Weights of a small GPT-style language model, trained from scratch on English Wikipedia: MLP 512 SwiGLU.
MLP neurons of a small language model. Each row is named by its layer, matrix (gate and up: input weights; down: output weights) and neuron, and shows model dimensions 128-191. Each number is 50 + 10 x the weight over its row's rms, rounded and kept within 0 to 99. A neuron's up and down rows have the sign that makes its largest values positive.
After each neuron's rows, "fires before" lists the tokens most often just after its 100 highest values on Wikipedia text that the model never trained on; "fires on" lists the tokens most often at its 100 highest values on Wikipedia text that the model never trained on.

L11.gate319:66 45 47 53 33 52 37 61 55 42 43 36 35 46 43 53 34 53 47 47 42 52 64 47 59 86 64 46 55 48 43 59 65 23 45 48 42 60 41 42 47 38 44 61 43 49 57 38 42 63 47 53 50 53 53 42 43 41 33 63 37 56 43 49
L11.up319:45 46 63 42 58 39 58 60 50 61 46 64 42 45 46 37 64 26 42 31 54 55 53 55 48 58 41 45 47 37 44 40 47 48 55 37 53 68 45 52 40 58 49 41 50 43 76 45 49 56 55 50 40 48 46 37 37 36 50 48 53 56 55 54
L11.down319:59 40 33 57 58 49 40 51 48 63 59 57 47 48 46 56 29 41 56 52 62 55 69 46 53 54 49 50 54 42 60 49 49 38 53 67 50 61 41 50 46 35 57 69 76 60 50 54 63 36 44 55 42 47 51 36 43 35 61 63 36 44 46 51
fires before: "7", "8", "6", "2", "5", "9"
fires on: " ", "1", "2", "3", "\n"

L10.gate95:55 46 52 64 69 43 49 57 45 73 48 59 64 41 44 41 45 58 45 50 53 79 57 29 38 44 52 45 48 41 60 51 70 52 40 47 36 54 50 47 43 50 53 40 77 27 45 54 57 55 47 48 66 69 63 49 48 49 61 66 43 48 57 54
L10.up95:64 50 51 37 35 52 51 61 48 64 56 46 43 58 52 52 48 63 49 68 71 35 56 48 37 48 54 35 56 38 44 68 64 47 43 40 51 55 42 39 42 54 56 53 32 59 72 48 49 54 65 53 41 47 45 45 51 63 47 46 38 25 41 35
L10.down95:63 54 33 58 59 48 56 43 48 46 64 64 48 33 52 57 41 39 58 56 48 48 63 41 53 49 39 53 57 39 54 54 51 52 46 47 38 51 52 54 51 68 46 59 19 51 50 36 21 57 49 60 65 58 46 63 61 48 47 43 59 68 46 48
fires before: "s"
fires on: "'"

L11.gate322:59 37 51 72 49 52 52 41 35 58 51 42 49 37 53 40 50 50 41 53 80 30 56 55 50 36 44 39 56 30 50 39 41 43 39 60 42 63 59 37 46 42 50 46 59 43 61 36 61 44 47 52 31 51 39 56 32 59 47 61 50 64 47 47
L11.up322:70 30 36 51 54 51 55 47 42 66 54 59 57 43 53 58 36 37 48 57 61 39 63 36 54 59 49 60 73 43 52 48 55 54 54 50 36 37 67 50 45 42 58 55 46 55 49 51 53 43 40 63 40 56 56 53 47 52 55 60 63 61 55 59
L11.down322:47 61 51 46 65 40 46 57 55 49 43 61 37 56 71 39 55 32 59 41 76 54 51 51 39 49 53 49 38 49 61 46 44 35 48 44 56 40 66 45 41 54 41 62 32 55 54 58 34 44 43 55 52 37 43 49 57 66 61 56 28 31 63 40
fires before: "s"
fires on: "'", "dy", "s", "y"

L6.gate310:62 55 46 44 47 49 40 41 58 41 61 56 44 52 57 51 38 61 60 53 62 52 50 39 63 40 48 57 53 41 60 37 46 55 60 53 40 59 24 39 44 51 61 55 49 64 62 49 63 40 68 55 45 83 48 54 66 32 41 46 33 58 42 42
L6.up310:48 49 23 44 58 48 46 36 57 62 57 53 50 48 53 37 27 50 28 45 60 58 48 45 67 55 59 48 47 54 63 43 43 58 61 50 54 49 62 51 48 57 54 50 54 69 52 58 48 58 42 62 59 45 53 45 41 36 53 41 28 52 40 46
L6.down310:47 37 38 50 51 26 30 30 50 54 41 45 45 58 62 37 41 34 57 55 47 48 62 60 64 42 55 49 44 54 41 43 51 64 64 63 52 53 57 43 40 60 48 51 43 69 57 51 47 42 41 57 66 61 34 54 60 46 48 42 27 51 57 56
fires before: " ", " |", ":"
fires on: " |", " Title", " "

L8.gate33:38 58 53 64 63 38 27 49 41 50 60 43 46 42 54 52 76 43 55 52 55 68 46 38 44 41 48 60 40 67 43 31 52 45 48 54 44 72 47 38 30 59 43 60 58 48 62 59 51 41 58 47 57 43 38 69 54 59 67 63 48 70 52 30
L8.up33:49 39 42 37 61 36 55 48 51 62 41 42 32 46 69 71 43 41 46 61 45 21 42 55 61 50 48 51 48 60 37 47 59 32 58 51 63 46 58 38 57 58 58 56 50 61 61 54 42 47 61 51 63 57 61 54 71 45 60 56 57 56 62 61
L8.down33:53 42 52 49 52 67 48 56 55 56 71 59 51 53 52 51 61 50 46 48 44 46 55 65 50 36 52 42 52 48 38 31 67 45 43 68 36 34 63 38 48 65 46 68 43 39 53 53 50 61 68 55 61 76 36 65 64 46 44 55 70 61 50 33
fires before: " ", " |", "\n", " \""
fires on: " |", ":", "3", "9"

L6.gate97:50 57 54 47 56 47 52 46 58 54 37 38 43 37 58 31 39 67 45 49 50 47 33 46 51 63 54 45 48 30 60 51 66 40 66 50 51 31 40 55 50 55 48 53 63 57 49 62 46 44 65 31 52 56 40 37 51 54 39 54 54 62 55 52
L6.up97:39 49 75 44 44 59 72 53 43 57 81 45 62 57 57 41 35 52 49 48 62 46 68 38 41 69 52 46 49 47 44 46 50 53 46 48 55 51 50 44 45 64 57 43 55 61 29 57 56 51 60 36 52 44 43 65 41 66 48 46 55 58 50 43
L6.down97:56 56 48 65 57 40 46 44 31 56 55 71 42 52 49 30 47 45 61 39 54 35 41 57 44 48 51 41 49 64 38 48 23 46 54 48 50 69 55 60 70 51 64 53 33 47 52 67 40 53 40 48 65 54 58 56 62 57 71 54 46 58 54 39
fires before: "1", "2", " (", "3"
fires on: " ", "el", "ol"

L4.gate473:46 53 41 38 54 43 49 62 27 27 40 48 57 43 49 61 45 62 64 47 63 56 61 35 31 38 56 45 53 51 74 39 45 37 46 49 37 50 48 45 32 43 41 49 52 56 49 64 57 59 53 55 33 58 31 25 24 48 34 47 66 49 57 69
L4.up473:44 39 47 66 51 61 60 56 29 51 54 31 57 51 55 76 64 59 52 52 46 54 73 54 53 47 58 54 65 35 49 53 48 54 39 11 46 65 43 63 51 36 54 55 44 56 44 59 41 40 64 56 72 46 63 55 64 50 58 48 46 40 60 35
L4.down473:57 48 40 52 44 66 61 60 37 32 47 40 57 65 51 39 56 50 52 50 53 55 64 46 57 45 59 43 53 60 30 39 50 58 28 34 35 50 72 43 54 23 48 43 44 36 48 62 39 27 40 67 62 47 48 48 63 46 34 48 44 49 51 37
fires before: "s", " to", "ing", "re"
fires on: "'", " back", " According", " dis", "ing"

L11.gate178:51 49 52 53 43 42 61 66 40 56 41 51 62 36 44 39 48 40 37 66 59 50 69 41 46 60 50 60 44 70 44 47 42 58 43 61 35 36 34 60 61 47 67 63 47 63 51 53 33 45 47 48 38 45 41 56 52 44 40 59 52 64 63 49
L11.up178:48 38 49 37 34 49 59 60 66 63 59 52 65 20 46 44 44 46 50 50 69 48 32 39 55 43 50 40 24 47 62 54 68 63 57 61 63 49 62 53 52 40 66 53 35 47 60 59 43 35 65 38 54 64 69 42 52 38 56 68 51 46 63 61
L11.down178:46 59 59 58 33 59 57 59 58 49 66 45 63 50 34 42 44 60 57 28 60 45 53 47 55 47 46 61 42 50 38 46 41 53 62 38 56 36 52 53 52 39 45 63 55 51 54 51 40 45 46 51 51 41 55 56 59 59 36 71 52 43 39 59
fires before: "s", ":"
fires on: "'"

L9.gate430:37 50 56 45 50 65 48 43 52 50 43 74 47 56 34 47 34 34 59 51 39 39 53 45 46 57 41 62 47 46 74 64 47 33 54 47 37 62 38 30 52 45 58 54 73 67 43 64 52 47 65 47 37 65 53 57 35 43 46 57 36 59 50 60
L9.up430:51 48 41 69 43 38 48 36 29 39 61 64 52 29 67 41 35 48 61 61 42 46 62 55 44 61 54 49 60 51 46 44 59 40 43 61 56 39 29 46 38 48 49 57 41 42 40 49 36 50 63 36 62 36 51 70 50 53 50 45 45 57 50 42
L9.down430:61 63 46 64 51 50 49 46 49 64 49 66 52 41 69 43 49 39 43 42 57 58 72 52 38 70 57 52 50 53 44 48 53 54 47 56 65 47 53 48 53 54 75 61 25 63 40 62 32 41 55 53 56 54 41 32 42 45 42 37 40 45 37 56
fires before: "\n", " ", "|", "1", " |"
fires on: "\n", " |", " ", " a", "|"

L8.gate246:49 42 69 29 69 36 41 60 31 50 56 24 34 67 42 39 40 56 60 41 50 32 36 49 51 47 52 48 31 39 65 56 55 42 42 39 35 49 47 38 36 41 46 30 69 45 42 48 62 50 66 62 52 62 36 61 45 55 45 50 48 52 43 70
L8.up246:66 58 42 51 45 43 55 52 37 39 29 61 57 61 58 40 55 44 61 46 45 34 54 58 53 52 49 49 49 61 54 51 66 39 53 48 63 42 62 48 42 68 50 46 47 39 52 28 60 61 50 37 39 54 50 61 61 61 55 54 42 42 35 52
L8.down246:63 35 33 37 51 39 52 34 59 56 52 61 60 41 50 43 42 53 60 61 42 47 47 55 60 71 58 60 51 53 59 50 61 46 57 60 52 45 31 49 49 34 60 47 35 37 60 29 46 35 39 46 52 45 41 54 48 51 66 42 43 48 48 45
fires before: " ", "9", "1", ",", "2", "5"
fires on: ",", "1", " "

L11.gate320:56 54 62 48 41 23 50 54 42 46 52 70 53 55 54 48 37 63 34 40 47 52 50 57 30 56 72 64 40 39 66 56 54 45 48 41 43 51 36 40 29 28 55 42 58 56 40 51 61 56 63 53 49 47 41 34 32 47 22 57 50 46 43 47
L11.up320:43 56 29 42 48 55 38 63 43 49 40 41 61 38 43 53 46 51 56 42 70 45 65 50 49 64 37 57 48 49 28 44 48 50 43 56 50 55 47 33 29 58 63 58 40 42 54 40 53 44 56 39 64 39 39 53 57 41 36 43 43 68 51 49
L11.down320:55 68 53 56 68 54 57 64 57 56 44 54 59 47 55 47 53 44 39 45 44 45 45 57 48 55 43 63 44 46 40 49 39 43 61 61 46 47 41 41 53 57 62 43 79 54 55 55 49 53 50 57 46 47 68 40 62 44 50 44 71 57 50 41
fires before: "0", "9", "1", "8", "2"
fires on: "1", " ", "0", "2", "4"

L6.gate344:45 57 64 60 51 34 49 57 76 49 44 72 50 43 68 26 55 53 56 68 48 53 57 33 59 47 44 60 40 48 40 63 47 48 49 51 51 55 49 36 57 56 41 69 73 56 53 41 49 60 47 56 66 56 44 62 38 62 56 46 65 39 35 32
L6.up344:51 62 41 48 37 58 60 57 58 48 47 43 39 55 42 59 41 44 56 53 38 40 49 45 53 49 50 36 44 58 45 50 60 50 62 50 49 42 61 37 59 49 50 60 58 52 38 50 69 53 45 56 44 52 57 36 54 53 47 40 54 57 59 58
L6.down344:31 58 43 63 50 56 54 60 49 60 65 44 50 58 44 52 40 65 63 52 46 40 51 57 46 56 37 44 64 48 54 52 52 48 45 70 49 53 57 65 61 55 55 57 43 53 41 32 69 38 62 56 44 22 54 40 55 49 66 71 56 48 46 48
fires before: " ", "\n", "=="
fires on: " |", "Career", "born", " –"

L6.gate141:36 43 55 46 49 37 31 62 45 63 50 64 50 46 34 52 43 45 53 63 50 55 55 47 34 43 58 49 52 46 50 35 49 54 59 47 62 51 57 24 64 67 38 58 56 49 56 35 60 23 49 47 45 67 51 61 54 55 47 49 40 51 64 41
L6.up141:65 41 37 42 53 44 35 40 41 36 49 52 60 27 57 57 63 66 46 53 51 62 39 27 49 37 44 41 46 52 52 51 49 62 46 49 27 45 57 49 26 46 41 34 50 51 61 51 47 44 53 38 31 57 56 66 51 51 58 45 43 56 65 37
L6.down141:42 35 44 50 65 45 49 67 53 64 50 62 70 47 44 49 48 62 53 50 48 60 50 67 25 41 60 48 52 47 51 41 54 42 64 43 62 38 55 54 43 54 46 60 70 52 44 38 35 44 51 51 53 62 61 52 58 53 60 45 40 54 60 48
fires before: "s"
fires on: "'", "’"